python train.py --num_hidden_layers=9 --vocab_size=10123 --norm_eps=1e-06 --positions="learned" --init="normal" --init_std_qkv=0.0251 --init_std_o=0.00593 --lr_mult_up=0.639 --beta2=0.98 --lr_head=0.00326 --max_grad_norm=1.0 --warmup_steps=298 --decay_shape="linear" --batch_tokens=65536
MLP neurons of a small language model. Each row is named by its layer, matrix (up: input weights) and neuron, and shows model dimensions 416-543. Each number is 500 + 25 x the weight over its row's rms, rounded and kept within 0 to 999. Numbers have three digits each.
After each neuron's rows, "fires on" lists the tokens most often at its 100 highest values on Wikipedia text that the model never trained on.

L3.up1313:482458493518462504480478455471465495522476529514516540533514482523476452494501484515541491490514491512498514489529509487483493480516528558531479517490522488479497503505456465507501477510489498518497522497511438493470471486519534542486517475492505487496470453510505485515505541486503487502446538482530523469459501512530500481484499528480530454448496482524471469525511512546458481478506
fires on: " \"", " un", " part", " co", "\n"

L3.up947:497551444525490504509496484488526459485514485489512483453512463498481513502504508514502473555522518547485514488485507486489494523440516488490517494489509454456506500528488524482553500514488528511496491454532489492562507489507513504547539491524528543509513495481467508466502475487538470482498490480418518481523490533490574526506497488490467483469495489489475489504481493475472506506480
fires on: "1", "9", "0", " ", "2", " (#"

L3.up1615:463479501527504514545450559492478490488468483487437526496505494473513487509495509514549503488474518525501506529487491499498471512452470501531494541474524483414509543547471490490486503488489437524500449499531512512530469511535532492474539531536493494469474558489516520524492485499526508488484552458461509542483501513476550503498502496542523440515507498477520536508463484499472495494513
fires on: ",", " and", " in", " •"

L3.up3004:494458478546501499480514516462505484510508534490477504545502506479502498535484481484494512510514513522505521517514490461500509477496504492536531451532508480534551493493486487521519501490468520507528493481492471517483499496535491490523507506506494489509540484505532467494578540453496524502499508490495522474499480521525542480516518474486439515534490460472515513535505484496471518475532
fires on: " (", "1", " a", " ", " from"

L3.up2047:500487465526491527510472507546522550546458475438500516499531537552532513490478509494541483489518501529539461501456518504459440528508488536479501502503549467462480520487475529533512511495544520526535458460543484537504493453472517498523505506519457519477530498523514555503516456492515496500484501510471490450506489512506555487518502519523471513488487472504485520545503479477487496526484
fires on: "5", " of", ";", "N", "′"

L3.up877:472464513510512478542448442537478489510545499487478519484501505516467505488480501485476512500468487523538523457505506504504452521493460557519515530458508465509469531514502497515529528483481501503510430502483464519479495484525486510543503530506502449466482494480499521490503503461486511517467527481510481499515520517513479502552466542497442494471522529497495526489469506485504499508453
fires on: ";", " and", " or", ",", "3", "2"

L3.up2807:535532479514477522436469481523462462535461498465490533470499469548502511524456490567504497457535502487495513508479503487540514464550512479515500468515494473518510508486479519487509531485493538499501518484499506488501570524510482478476462543487501448474560483556522511475531514471501508499502485474462513500434549473525505545543504475500496567510480479509539491471514538517472484496505
fires on: "us", "ier", "er", "ess", "es", "ist"

L3.up1036:499510465509478514460485508488521498499513498501505493465494518486491538492528486489542473505500447476476525513493516509503461470519499538484521514565512449496428510482494497494537516490500513534462490473486496510479474466497493479501542478503515483460494490526520536480495487509547509512480519497546497482506465524504502497500483501492505518491477541441478501520517471464519503535465
fires on: " |", "2", "1", " (", " ", "9"

L3.up128:522509464513532517425493480502509477504539516466541508494466484479519532542538518497502409521517521498514456478495518527452490524498517510465490480516559474470441512491520507461510503511523463503496520535493527506521511481506491539524488533491465525490496501519493477531486501524484500480500552485481506474512480493477500491490477528517499522499514484456480516550467451519494462456461
fires on: "%", " |", "0"

L3.up1780:491495464517495545485477516524503473524475493456464497466499490537515528488476503525537474474504516501518505501546537508499509492503470541505519475531507473477453468500467513472504516499526500513461464486503432511494499479471451487495470491455532490490519477517501532483490480515517499523462478513508520490456483518476521471528477512496486525502504521473508474513495508514516562511535
fires on: " ", ".", ","

L3.up1460:470422493489482512480538511527511541500470516519521489495527476511518519492495522479486502544486519440522519475497517510473498504472509466462497460539506488496493567519462471501512498501517504505507443490525514549552482505493485467483494475538482535496530497520519479496513484504535554507501459512492506520486476512507504492532516464525510475529508492503499474516494516523497540464493
fires on: " the", " a", " in", " an", "2"

L3.up2637:475512462495471499469479475506506485496504540496506512498462448555434519530524523491520520534473494471525495516526495488559472514502512514500514484507507516536480504514458510495507506505480459506494531508486565471470492487556510480498513522513493458516521513474522522479461508479525513493491488501461477531476511495545465535513549517516530510497521481486497497497509485488465557530530
fires on: " |", " of", ".", " Pacific"

L3.up439:521466471525473540547521546507501496530515499490527504476486483514487468504484547483494460458471481515552493573535535523492509460490513523494500518523541453472499488535477494504493488509461504533492561475511438532455487465505487550480496535493526504534486469518507476528502528523497499498529519477524502479499479492461508467470545493494491457483514502502498499511456522518469540509482
fires on: " \"", " un", "-", " .", "."

L3.up1442:444502500506480561517455505507532469473533462481510497493442500526439473457528493549486464518489511516531455515479519537493518506490510519540476531501523480451476519520497489524506524525504451518492534534484485511473484520494510512507517495543488521489525479497523556472481469504524521513531472467486510508482530479499491508494533487549484527439488544465510470477491490490517544466450
fires on: " ", " a", " is", " were", " are", " be"

L3.up1095:493487511495535480469461507490500544507561523528502503493545483492496510493494529509478523490498520525482515498482501498479501530517513490473534483481518490518520452539457503535508495512474489518508507487490524488515527467495503519517519490538481470477477526498514547489518497444491480484496513521496490522472551541515477485485452504516479544479502512497472488528489506474519479459481
fires on: "–", " and", "/", "-", "+"

L3.up1091:460491475470471511487458482504474453509517515503490507470498508528490492525534539506490510502517467505509497499492507515554439490478471498507476473491482481488550509522531467465477513501502450517485477470502512490517540465542511468468479485527500480493498474505517469496488483510562528482519489489441485540459514516523461529525476447499499486490516494460497465465560554480462483472534
fires on: "–", " of", " (", " |", "ing", "ah"

L3.up3032:472495493525536507530525517492480533486516522515513470540488512520506452486491486502489489492486503514463555521474502514472512495507468470484526507505502483492550522553529502519493486472525495500461488541509503495469451544498499509523466509521552516503505547506532503512503510467513501424517482477505504546505489492481516477530553481458464492517489544504492524477528511510440520498522
fires on: "1", "0", "2", " ", "4", "5"

L3.up1906:484486471478532515455523475510497458527458507516492516465457497540542562525478478553482479497481522495539498524497505441523484522479483473567477492531527498496544530506514526489543524504501474500515507543514498567515531520533485476511468491502516515531526511524495500468452488512502505502461513486479537461470505494512546465537524515529515494474492531482483450524475533523491517502482
fires on: " |", "2", "1", " ", "4", "5"

L3.up2415:534486484475537482500493437501499483499510503482485425518505528518538547482491516519488474474496441472510458519516513519520526529492491553490511521513521483484530513521515540537492471458482473533488489518525478488458522455504520588494519515496519508489519510511498481484488464482480472515531517475470473493496480530520490452537478490460521457485486495470439519512461479492476511490454
fires on: "'", "==", " ==", " |"

L3.up2050:425505472495505534514472508567503491536539494524498467566498510502490489545489496555508500513485504545535522518493503515461491527471479495488568493502504486529532500507508481521502483527532481483447489501509479514532460493453513524490507488542518486461525547489561497461448475477512489498515492490441491493492511534464534511529500454509502487475514508497496516500512471474492511517515
fires on: "0", "1", " of", "s", "n", "y"

L3.up2154:519494434534517520517477521517493517512505552462505516519486488556495537471416499532469490479519463498528487512520515482489507507543515521525511488488531522544490529507484502473471477489504481529560490491535481548495483505493458513507475487465493482457479468519463550511482476472495491527450524471548447499495488566462538487506490538503486519526489467496551503486506503510500529486495
fires on: " \"", " |", ")", "G", ".", " US"

L3.up1968:492512418485508458527497476528525498482498515495504497492474474512481558498487527562489494463510492484541492503505494498463513473505411500514550525517499524507490478505501491489495473502510495537563521517515502509487482546562489512511468523507516495496551479489482557487480531502543438494461523477532522472487502494454485486481488443549509550478482485506501507463516499518503520445490
fires on: ".", "'", "1", " St", ";"

L3.up633:505478477526509521514472521551485534532520525481510525488490506495484492525502532505511440501530520502507490523487528482467486446529520502538518514484527482513494498494501450460485523497476483551552507479506479504482476475522446496520492500485515505529520464554492517523553532504489508525431485488503510468506498506450533504501509481494461534512523486505574501504473568530494498495516
fires on: " \"", " that", ",", "\n", "."

L3.up1284:484446490533528471483487495488442474490523547506499472500487480503518518518479505496512526498487528498471477458505484455482455494498525477459549517480524484497481495509490487504504479505495488512508478460486478533504466535523529488525523540511498526480525481494476487499511484512496514551481537508507519437469486511507545548462459468490485483488463516482542526520491514500505458450492
fires on: " ", " in", "\"", "8", ".", " ("

L3.up1682:466486467506509539462479576477483508558482474497464581478481505496501489461479489504470491485495507495538507517497506452509510506492503498542511485495489510532526510464481530500511510520497503562481465540541488530492486503515483485508508506483522515518493443489527501445494540454507458511466521465478530521529528511500519505473515515518503520503503490491496437478495490501503510456486
fires on: " ", ":", "-", " •", " |", "\n"

L3.up524:498482473493527466493497495485527475485492488498454448532481514498512518543505496512480521462476567504537520528557504466467501509539550494521507517511528523469487538538484480493488501517505447511514479506469507500478514520502515496511515502553523509508521570463503546520511491526526545496467560516510549482496474519523481510499484449504495483526562478509534512506541518520472557517498
fires on: ".", "/", ",", ":"

L3.up1474:495478494533476474496489466503496479502499505492437527472527506495580498499516533514510490487494521482499492537473513480521451542526473515496492475519492496505479543508499476511506484482524469523544449474493503507510501487496511481491491542524489509478503526505514504498486435495509518514505496523503489532509487511440503492492483490519493506481484496499512499543498532505494512462508
fires on: " of", " near", " /", " a", ";", " in"

L3.up1996:481510446500528483478492497505463513459499532503503519481496466470496523482500470503488520491512478528507492525508475502459518540553464476508580517545497536560481506493525560538502506514511505508551472488503512468536511542497498516492519492528518507512497505518497491510487444426513470499483488453500559472461518519455504484489479538473463541492500496508490470513507506483515517488491
fires on: " N", " In", "ale", " Re", "ase"

L3.up2615:488480505532517525448486479522502454525511480456473478489508463485508518496507491506552458476530510478495478501497501490505512512476454555505472496520518449459542547488489506547503520520474450524531510506511500480485538519486512462517494482521501459499552488505504500483499534509503502508483515508505499455497488508553511508538467501550473488465493518491504516506521476488460533560461
fires on: ",", " (", " such", " while", "\n", " the"

L3.up1627:424435492510522479481472488497493473529480511501520476533493465461491475502514505462526486556540526504479453469492475499475498541496521503538545476481518477518497484482493502492563493470466505509500515555484497482525501507490514469520508495493510479494478504496502492498456510486501489513467478470517508485498522483488496507478489544517500450538510498486481487552476520469493539469452
fires on: " ", " and", ",", "9", "1", " the"

L3.up538:498523477484463491446484501523435464496511504479516544512472511481501552537501518484545549535483511494489483450485540533485429531491484453539498469473517475491477528528531489426536499492521508490483430510516483505528540461484507496486542485551510482505509457501532511504539508480515528484488477519469493475502557555460506487476514504480506469480534494498522515499496551477508502475451
fires on: ")", "2", " &", "–", " |", " and"

L3.up2594:498530506564544482490481529482451498522503469457547519462512507492522486521469528512478469471513506507505517549507495507464506485497464505498508525523534512552513498452502475447485514516503523542503502464497501523493506492551473525470506502491534465526549468497516497525487482530501466526476480470508487496536539512496496468471492505491497492485493466511564443491471528509543476483469
fires on: ".", "\n", "=", " |", " located"

L3.up514:517505474527499536468535529502501473536535436480478516487480485511460502487505454520528450536467529500561473512511519522526531493485499477489488467530533522477534495530494534517503528495519446506492482501485451529550471498525456529502497491503524503517499481514527553509523501518467521450556479497499501464508519472502528472504485501467513504487494481430482485549484501549498504512471
fires on: " |", " ", ";"

L3.up1136:472514492504494535426519492471476487506492490505503512453475492485487484486509522502471458499476511473489499525520494555477469545482505488521488525502485495463518542533489506523514494514480451511549496519485475509479499525508502507535493528487550522487472517514562500470487496496503489478510536472462486483474516515512464502567499494482495528523497518483545467496499484492526492532498
fires on: " who", " that", " which", "\""

L3.up1757:526488500518488504490503519459519527526485499482527502478495495478465502464481532493488449468532507537513506515501487513472527438483499511509516467493489499486558553521514508524477528515520517527484490476470482501506483552477499576443477525521494530533491475522513516491523524493491466522488501501484466495504500560550539474433490512462427480517506502499507488485471486491474494514487
fires on: " (", " ", "2", "1", " ["

L3.up1919:469494470526544477469506464464489496461502510484506467529512468484481486545489555483492491505518508509501505512516526513489471538483494490481502508499468492476443493487486528486536487468595566527525460483477497452510506491486533526481507468506543490520519499501507477481552489515513501505493509512520507490488569536490517481489513481467438529479525468489487507466463529509493517540472
fires on: " The", "-", "0", "2", " the", "The"

L3.up1281:456512499502526571481483512478519549523526500501518486483504496485492499421544511539523513547517522501508511534522483472519493477488519501510470507491486517439491492534475480483513491447492512536531498517470510479525500514457488519475544498520523494519521501524503474504494557457491453541462510478465529503511543533527533452512453512508490518500495490490524501515509545539475490523467
fires on: " (", " of", " in", "^{", "emb"

L3.up1557:482510527531524467457478496511504513500579525474522570463510508518492468535501507496470492508489503543482470489478502491467467520465489502472471479475533503507493503492496555490490529515506477516490510483554517477496504498517497502510481500490505498534483500485521501486538471517461518524460514479485495517512486534498532463466456486545492464493538498479502485493510484494473522475476
fires on: " (", ",", "%"

L3.up2786:493483491497509521515497480513531415509499513509502492516478498498511495502478593501498463474529474527553512489502534497445485465490510524527516496508512491454525549567539515473547456505485525481478507466567498493513487500545509521474519500510477487432489499466521499501482512510500513498484502482516501501467508520507563512492526504479547438474512499514491525465462455555484479514486
fires on: ",", ")", " she", " and", ";", " which"

L3.up868:530505507534485501489498530455515492514454558471483540515501527493514456501492508530517472504563516492503521485514467495500497482477480470530512488493487484513496528517480499492519485451488501511508492509524460517503482477513480536507488521533501512484518463531520509511519508508493474519506503501490501481514481537491526465525501504454494482489479487509525496563441491487505495527550
fires on: " (", " from", ")", " From", "("

L3.up2033:450521526501483522477507483535564493526477485479503517511534487466515501488530512486489511513499503531494470471495517486456499504490496489506506507512481487523480515474522517479523499505516510488508467510483528479501480483505530488494522495500467489520501533461516475516512493460503516488523495469490511515492476507543537472521474512508467467492539488483495509503454496474500513529481
fires on: " as", " the", " than"

L3.up531:445509488496480489501482509501494536493492484516500518530440516492495503507487516526500492497474517503461529500511502484474489492495470498553520477466532511520461483501470540487510487547520497510531534488518507520511489512502496485488498518490502490472522496498525491500502489442516491484499472507476509440518503463493514465501505496493451509483468478492509466491482513466511517478484
fires on: "/", ";", ":", " pre", "'", " Pre"

L3.up2607:443488521492448494435481504482507512540520525497470564460490502520497516455528508471494483519523498481476483480503492476496513503489468491523507437465505525520596486521428508515504508503482483538526448527516520495528515526533494442541468482503457512479498487508552494490490482450496477426505496522502526494486490529484523507539475472490480497483486543473515508456539491529497529483471
fires on: " cl", " as", " |", " by", " st", "id"

L3.up1610:478474451497488502496442488529531524518501474485490494550520528490527466503451522505503485521512478530462491565503553466492511464525496542538507477523514503468490519478483535478545506479494477504509466479530482525486482483477482494517488492527488533449480497535488509535493462452504491520426522485508510426501478528492560496513515492504470528535464489483477523502506468488543525497508
fires on: " |", ":", ";", "|"

L3.up1648:489466477566526542429495498462504487523485493472525515496507471539472457448478486481513497481447545530490494547531504493512457438493470524518496494500498499514518529488524487496525522488507493569488560449508488510519498521532499493475479497491513499494566434541520491500520534489501466534553525518536523488489537518521524462485487510452451533495493497487521474473488549505530537477490
fires on: " (", " "

L3.up226:513516499499476499473485490520495484472501497463521542480484509477505494515486471511487485480520527513515490588496486497501541491534510569508501466494515554486477508499495556475484483495451509500510527494520466519474535478530485505511542503498497482507519498510531523506480488504540491517503502461512528480472436479480495484492495539483425503474481528498502474513513485515488526530510
fires on: "\n", "A", " first", "|"

L3.up1513:470488509510523523469488464503487516486484531457503513471513492467539465487504543478514463493524465500516491504466478518458501500537497556508473493510490442445468536503497464501492486472493459503490498487516483474494547484537511514528525503517486456503483522487512525531552534469513509497482508502520464506468545515503511501508464503485463477471492506498502515481474524518530484523475
fires on: ")", " to", "\n", "ly", " and"

L3.up49:452486513509523562474486510506479499479450497514484521453491487471496509542515519492493450516499484484534494487494505511469498473461493521476507512479510515471504527566503500518520481489506508496504477517497489499478475519467498484493510518516519529486501505481526471494474503482526504481511484457479464528474498487508482506523509496477453471467493514481510512480492462505516506491480
fires on: " which", "'", " that", "-", " and"

L3.up1911:471488513492464533527483475521538513539522494489484505472473492464490474522466549549522457539517557547498500479519512495501449508498516534489504461468483493512488495517477501529522490480513514517479467462518497478523529528516488512471528483522483500526526461500552494514483505532508503509507554514474476508487491518511527481493488490485479455495549520500504488503482490483499499502553
fires on: "born", " is", " born", " ", " (", " as"

L3.up2753:490473512535506506438468491506493537509491511473511543470491467570515495486483516555535510498514490486502451486468511530486479510513468506555555529488545471457486543509499506487536498525472436493527501493514481493465537482528491516498500489520541517510588508491500506512534499497471497487491467522511481474495471516525523507500515491521508524475488468527506487518508516534543504519515
fires on: " that", " These", " This", " those", " similar"

L3.up2799:483491483512526456524482479527528533495533532509479505490490513485495481453571516508477532543499472456538486497535497471509494458532442501502546507467490533483493477474475509530488505518530441529607495522494461502486465515519482517513524488465479474507516481479511504534505485462508479503460481537510528502485505519500509493539460469513495498475489499473436519533518504513504542506484
fires on: ",", ":", " is", " Am", " |", " am"

L3.up2877:511561504479467525488495542507492518561491519434512534480490499471495510458517498513489498537488457498509435513502523507485535500492495496486462497520523512521467481500503448509496488474523473522536484515538508521478506494531490497478521481488490506499548474569512512504535518552470485532504491522511495486501497513471543467518485476489446530488516491510497483489495467521510569518520
fires on: "\n", " |", ",", "-", ":"

L3.up1082:491480441537471505478473480578507490524514505475466518503504501456512519489483484500531520469514511501488469510474512476500483500495484524506527493536500477489467521484468513526496512482512505539534560521469475528478491499521487516559506470487471519493483531515495500507473480504434452506481503527479507494486511510504492465501492475512506467494508508475468469488457446520536538515459
fires on: " S", " s", "s", "ats", " b", "\n"

L3.up915:463503482500471509539468518554497534531513523499471493559528490470509539564479518500516519445532524506539509537473507488469517504500464540509485547515501510460486512518470468508478495511486455503495462506471506513458505504495501517536506479534437563519527485486472493530461532511477519505507471506494480499511472491493484484509475458502473455489520499500549517517444519528457504507533
fires on: "\n", "."

L3.up2272:526503489533533502480472519514495501461502501489493502455492479493489477462514479474497541462484497457516475557486518492521444476523502488535533494520516497498477505506446490490506565537489472546520469522574502539499443455531512461521544500459508509484491481472521556487471474484497470505465517470506504502508509525506507442530480475489485494520498520474498525507489479530474488499501
fires on: " |", " (", "\n", ":"

L3.up218:458496509519521513509514504494516479501518501492519562517479479496556457471487517509500488433501459506479478491502499505490520482451468503544489518517489479473594570540493521491495517500493478507503529508505500470547541519513515544523508483518557508495505519492490459480485532481500446489496501494447514490518476545550533510525544466489512518474465501487496502525482487473427549513528
fires on: " ", " (", " across", " over"

L3.up883:497492518519510500472498475521494461511506506522488522498476493472480458551509496486544473492529503500525523476498506510498531479479494515521515529495511480459511516504512509502519460494446472518539501468514481512450505487514479524483504501523502544511481493512481506497513539497521489534493486494485544514481511567514495454488499500464479477485478495480508522491458497550476482484515
fires on: " \"", "\n", " '", "–"

L3.up1181:499492495495500551484477454519493496491533487419493512493542493502458484474528491502491458524526487508527484440495509510511537495482499526491511536482507459467444528496516474471491521487513456533516496491481476508498485472498461515477493515524516526536490509490482512507530520540511525497518541490522447478471487473460517517517481537515483480504493513471553483521431516503507487488500
fires on: "0", "\"", "'", " \"", " to", "\","

L3.up1:486510468494497520495452516525513535528506497465492536510501480530534493461535481523531499506490492518485553539499498521484432510497497497492495499482513467498485491480483459491472497511479490527500523498543508502506500526560499529455491497517534463528514494481511465575523493489538482479477535485514523464535565509548504499493492531465477505451494515509497505507486503494508486514444
fires on: " (", "[", " [", "s", " of"

L3.up87:489486479531511474515511444541502466513504514494496542508471479479509453541491505551532505515533502489511501476466553464486484470522471504542519507481531492511527518497551517526508551514491446515528520481502528514488464523532491452499501543524478502526523499480511471520450522478500528459511464498499509493520505498466484475482517478526490459499542482468536477509518501504492536450526
fires on: " |", " Best", " of", "2", " degree"

L3.up683:516451500525507497512478543551509548510505525478503503505475532514530521495509513481509495483464525484512489552514487493488487533503493545522496507560492526505485491492498490511501531500510457503482492484528454533453516482530485564544515537503498537500532522496476509508503508510479495513474474503486514474472450498513481471498552481517528481530484507490485511548442476468491507529483
fires on: " |", ".", " ", " was", " which"

L3.up646:494487479523502505466496459530487531559491510464475511469447504505504501499478449522461543515477551464469454468507506485484479500480509482543535472528509505494479481477465529512502494483463471530531489456568496520501534514554499504515512496484488544516490481479535525514505498470479505523428519490506495488468545490496520513471477465530505510539503508493520483488501480521535523487478
fires on: ";", " |", " (", " ", ":"

L3.up1832:504490476543502530525455494506542501528479522509512517455498526502489483516523541516485435481511523500483481534498511502449535546501516540491548435537515484460476527511505495515526502478491496513536500496516512514476514520504479519516533486552490510515544454505518560499497485527472477513466519496486491492511501515528509502506585505513495480503481484492503465514489439497464499518505
fires on: ":", " –", " |", " b", "ones"

L3.up1395:541464474493483522434479476497539473493483540438503506548511480510541473533458520559498511509518463537510472477526488458468479532554485484509485455514507496488499510498518513488508459481481514529555497483532468515512509464511508477505473496485461536486542496495540472463531495450518487494494570500500491506490520480479530473503509505505460466482541427500508522525530433479480510527514
fires on: " (", "1", "9", " born", ","

L3.up2308:513508473479527510535441529511501512475509507477529542432498478503464473487515514509492511474520489466534546499470489512535493480526497536542465540506481488463507547497494499474514495509479484510525452517474468546535493472495541494470504489512520469502511465499453524482476501487497513473501506452492483492504472517553494492556466536468510526501494507511476498492527519510480470511524
fires on: " |", "0", "2", "3", "5", "4"

L3.up1945:497485509494528538471479490523485453502507513493480516485543502495500525481513495520511489457486530468502503536490521488503487521523473523504534536532522513505502517523498510507528486510499504512525481551521460517485494530532495540502533518484498520511484540493507466499514482450516469490470516454442493482482544518552502480546529538490512533506433522489537492510457494546515513469474
fires on: " |", " ", "\n"

L3.up161:524495498493473503491447507513493530505485528493440482532511485512513486533507519465524489454495488479557550523536503454493544526531473484516505494495532466467526500513505488503484504518473461532529496514529448517469491472500479504510454498522504502448511517533472519524498530514500464518432531495545508505488511516469524470508461479516465465516506466523510480510555494489464512504492
fires on: ",", " |", ":"

L3.up189:507445480497491466519473547494482469483536517458476507542466494503486530541471495516521454498491504514503521459466498490527506513499456562473516512490497499492484534519489519515481510498477471524516502512523499518491456485489485558466483510531489482509505510531496509513471532515493492501474492486526487496501507482485506453482442453535472457477527504472556511522494491495467503513504
fires on: " States", " J", ":", " of", ".", " said"

L3.up1932:477496483534537527444455517530479539495497551482482515459488465494505499519521550486498548487548477498494452522475513517452515519533524499533540526524500547487537542520463478518484487504508497552540527503484542501497564547523480472506489477504489481494503494537505501510564508498499498525505513559511538522489516554547479443509455490470486460477496487500510473498470475521502494459494
fires on: " (", "G", "\n", " g", " r"

L3.up448:485484504498521459464486532539542530488498478482493477537503487538533493524495521492503453495489478524524479475517513529481473470517478502523495485469509495478478521479501471484448522485521471541508518514494485496482509511484490502482526494496489527491481507492502502514510469483509531482491542507502488504472491509539500450507479452527493504425485495492454494524413497552493524563470
fires on: " as", "0", " than", "'", "’"

L3.up622:497464484541498466482497502500534499508472472479518483501499478507522503468506481474519456492535500476474424501517486529509517491525469468482495514491525515443515505504461472504520501482470490528574534574513497456508557491531476483491511463542481505526506491481538478481485486488521457500504562490506525511461440531525539498515512557525511497501510491475471513492511498483474501494480
fires on: " one", " O", "y", " (", ","

L3.up2758:480471501507538485492394449540526520475581511484473482470500509495512465516477491468505508488510472509498504509499522530462501492511486504492512502513505504468513511528476530498527478498446487530508497445463493481489544479546494511515453504502490500454513532477491526498485511439519463533485526487493526513477510513489489480477482486515491483466508539476448490517509493532470494489512
fires on: ",", " (", " and", ";", " -", "/"

L3.up3006:505531523504502474448478469529516512498497502489492515471526506506499490528462480505483504484501481549525473480499496520494470522511451523557507483486457482480528489497416506490490488448520460534520466463469502449446529490548514524475497500512494463479501542501504527490561482510475500533472480484511492487439533543498492526466506497489487504516509506507532521473470504493457519522490
fires on: ".", ",", ";", ":", " ("

L3.up343:493475493516483514469467454539549529474517511510506502502519440470546482509468511502507497476482476492503494519538505464486508467538472496549532537472504491487528510514529470541491510507478524498555526476490503467437513532499513536469481469514478487478494471482492509480521539471523546496543514547514514477504515493515517481480484514483464473465489489474538535503483513521441532494496
fires on: " in", " (", "9", " Con", "0"

L3.up381:424480495482486546472474501547538533509545482507462495459503484535514503471577503471527512544520485481496527480514522495492548474516500539515468487512499524488510529478530537525507480491501502506544512489479529515508475521553507538519476516531490520489485465493500482510486507483532472497490487486507482487517501537518509475516492500473489496529492500483501491496518527512514509473517
fires on: ")", "}", " |", ":", " m"

L3.up456:484498480504474484475516480538488510495499522505515471438526503479589539525485520478517536487575469525471466471512539491517504529510522499488525508490490498504454509503521510515517478505550476510530490484490505520520477433485499499499495492524490540465493511479504478495490477479472541490492522471475512466516486541528515492531487518453494491489500510453509463518471499467496514505477
fires on: " |", "'", "th", " m", " in", "mission"

L3.up1318:495489476501515548478504471501536487493518504492486525467491487482469507481508472509491451551464503501534530503480510516531499491514492489505476533530486484489448474500483493520505480498485495501487470488511521537523468485516515482520515512510539466470504510549517504497493499455480513426489522473507497518509490527526546474494477529503500497485526511498452503537482462524480482521505
fires on: " |", "0", "y", " (", "6"

L3.up2148:496516459487462518525483520476502480514510468542533506473500496500483510463454475569511484504487510525501502486530491498501507475523474573468529449530538480468509470517520528511526487490503482551513538482547485495512473488502487485509460508526521524461511486505528471488507462482488503458506496451476507519485461470500497503496535464531449492476514502485506480522509490466503443470499
fires on: "1", " a", " ", " (", " born", "born"

L3.up697:465505490500485513472472516515468527535525489475456467448484486518507503509480494475475485481507530501552456522491538509504498522509507513548497514482485495489525491524497528502512499497497441513498497499527447498486537530540483511475505506503525473496491515485472549472500459463501500523451459491532505453488541501483471460496451529501517473513509482529490511495511514529485514516501
fires on: " |", ";", ",", " L", " W"

L3.up522:482469501524497527485473488488466545485494469501523513494536473506503492530482489528476482529504492487480494540545565504464488479455492520500467495513530481511492474543459503491502473511484514526516475498536461497491449504458481522485509494509513479474520494534514498490538505491475473493487455493481526497512502493515534483521499530502489493462510507476499477446451491491540503412496
fires on: " pre", " Pre", " inter", "un", " tre", "con"